Weights of a small GPT-style language model, trained from scratch on English Wikipedia.
Training: a variant of Adam for these matrices, 427M tokens, 9277 steps.
MLP neurons of a small language model. Each row is named by its layer, matrix (down: output weights) and neuron, and shows model dimensions 0-159. Each number is 128 + 24 x the weight over its row's rms, rounded and kept within 0 to 255. Numbers have three digits each.
After each neuron's rows, "raises" lists the tokens whose logits its output raises most directly, leaving later layers aside.

L6.down603:151156140152125135084152080141129090137139125116095140140114120124120130121142169150122124150139103182166108146137151122160112155178149170127127129129109104119120062121136114170108111157173128131133153122153149142123127174124142112119107120144194129132148131104144085126140119115120156131135133113148134151115132104118131098170113090152135129134105090147097159119132076125117123096128143148100107160150122049132109091121110104100139122113131160153122138057126103136091108103143162
raises: "ual", "ped", "·", "table", "tur"

L7.down106:131138092177132118113119131134174119121135147153125108096140078104160135138160093143187160149160167177131111113159129127118122149118144115112151134115137138125157144152120122144124132127126095156144133110090165166106156122076115085121115103121068110117099153105115131137136150117127126128164106135128076082103114152119118157113119151127104110143125122126094180108117165147129149160149134148146133099129102114187086167111133104085118157119155109122128060146089121128133124116116127
raises: " Years", " Age", " Year", " Opponent", " Notes"

L6.down561:092136058123084110120159158120129121145104110072117106137123139087129106082140139121087109143119135148137113170145135142117152128152147123094115134141201125117109119129149133125114138100090166126144129151136121091129138125115110147154136135125142132094144128123130140089164141056115147137152130106180106157128117170088147173103111156137169134121160129163141129143126143113122167135147132094150080173135092160133102148105106134106147114153152142108120141166088114092149126136114132
raises: " survived", " died", " occurred", " appeared", " were"

L7.down273:148130160161118096155157133110099140117139132122134128176131121118154158124145135141142109146130163127165141124110145141151164025107154082117142115101141113123095132059134118098161124141154112126148132160128114126132147133115103121118137081102158106126128124149153183091109174093088128150134133122124138084145119097156140157150114141131165119124148092118150131168090132075139089142124134120088110130141115120079130169135129140120111131144122088174130136095138096125125144121120117
raises: "'", "que", "te", "q", ","

L2.down427:113133133110134083112127128145120151088128128158133148160114127137099128110140126103119101156138117113113148171176151126131136086094119131115110120098170125127144177102158104139137177090147175090143107144125135118103119105164120124126096116150101091133157142130098128124134124132101138150113126061113089123131129124140101175123149170115120163124103152127124104124184131161123195138145122136125136084167096147120109133138148146173169137106104118166118089113155085123126148077111109
raises: "er", "ers", "r", "rs", "ans"

L7.down523:162113113120100121118087103140160111151098081127138103174165152137161098116135131123082147141152109150123120134128117185092136128153142064114127119124112160116114106156149123172122118114116104134128114101119118184149135160131136130117146138161162109144128140144145158079159150117109103127134129122184144121134159121104135107129143128147114095088140070103152153142156089122131089095133100098149102152135131120145145162151117112102138068170114127122093117183108103157119116132121142
raises: "ize", "ise", "ising", "ized", "ised"

L6.down611:110122101146087098101136092118119135112140133130125095155119116125151139164096132161108106148157160148150128126107096156117065168137135110118105119143156112129120107126122130095156126139154164121111137110167099143116146132132172118117099123104192135142082101176070139121146127100160146140103127117113118144109150117120148135101114094144149089137114145160161082132157130105147128101163121139149134135123153161117126185134150119144092122170132144181166132122060112115112120162117103
raises: "ance", "off", "gotten", "een", "ane"

L7.down501:131116125089123137113109079127157132119112116149162162120149137106174120125138102142085133113159144152119156142123104082154106145137119126109148153102176162109119158124131140135132094170122184154050111120110096158161124135115120118118130068126143156114126118126098144171114130132139147148148164063122144105122104142095165146116165125133101084150114119145139124127115107123156127126114161129115104135106115127142091179140119111133087089179130103155090119107134151156142161129114114
raises: "ous", "ese", "ol", "ep", "um"

L7.down17:108098133116122136158167130134115133129127135102115145157131083098143155104122106136166144139151117142123132074103130126079095146099123143134148147076128132081163149107119156107113128128147130141120176139161057117091138131153124117127192093128077112133132133119147112168134065110103127125121123122149111149125131131155153112089151144083143099146163120121131103130132116076175128153117140169127144118120169097140118145121176103081133134137111125160123176145162109114149137128136146
raises: "coming", " ===", "---|---|---|---|", " whom", "|---|---|"

L10.down549:134152151131109137103129155111103126119176151124128140101057133155125130100081128146152179098145118131112145148137114139118131109143151091095145160102103134119126159117129116140155159121153091132136132138125112121132113175157136144074069108118123136177160130093113103076145128113134103149120132147122110088122153099147093131136185140082109098162127108097119117159146143151163100136128133101121168122163175117120172098118168104139123121130160124120128098088106136157126121148142096
raises: " as", " in", " when", " after", " at"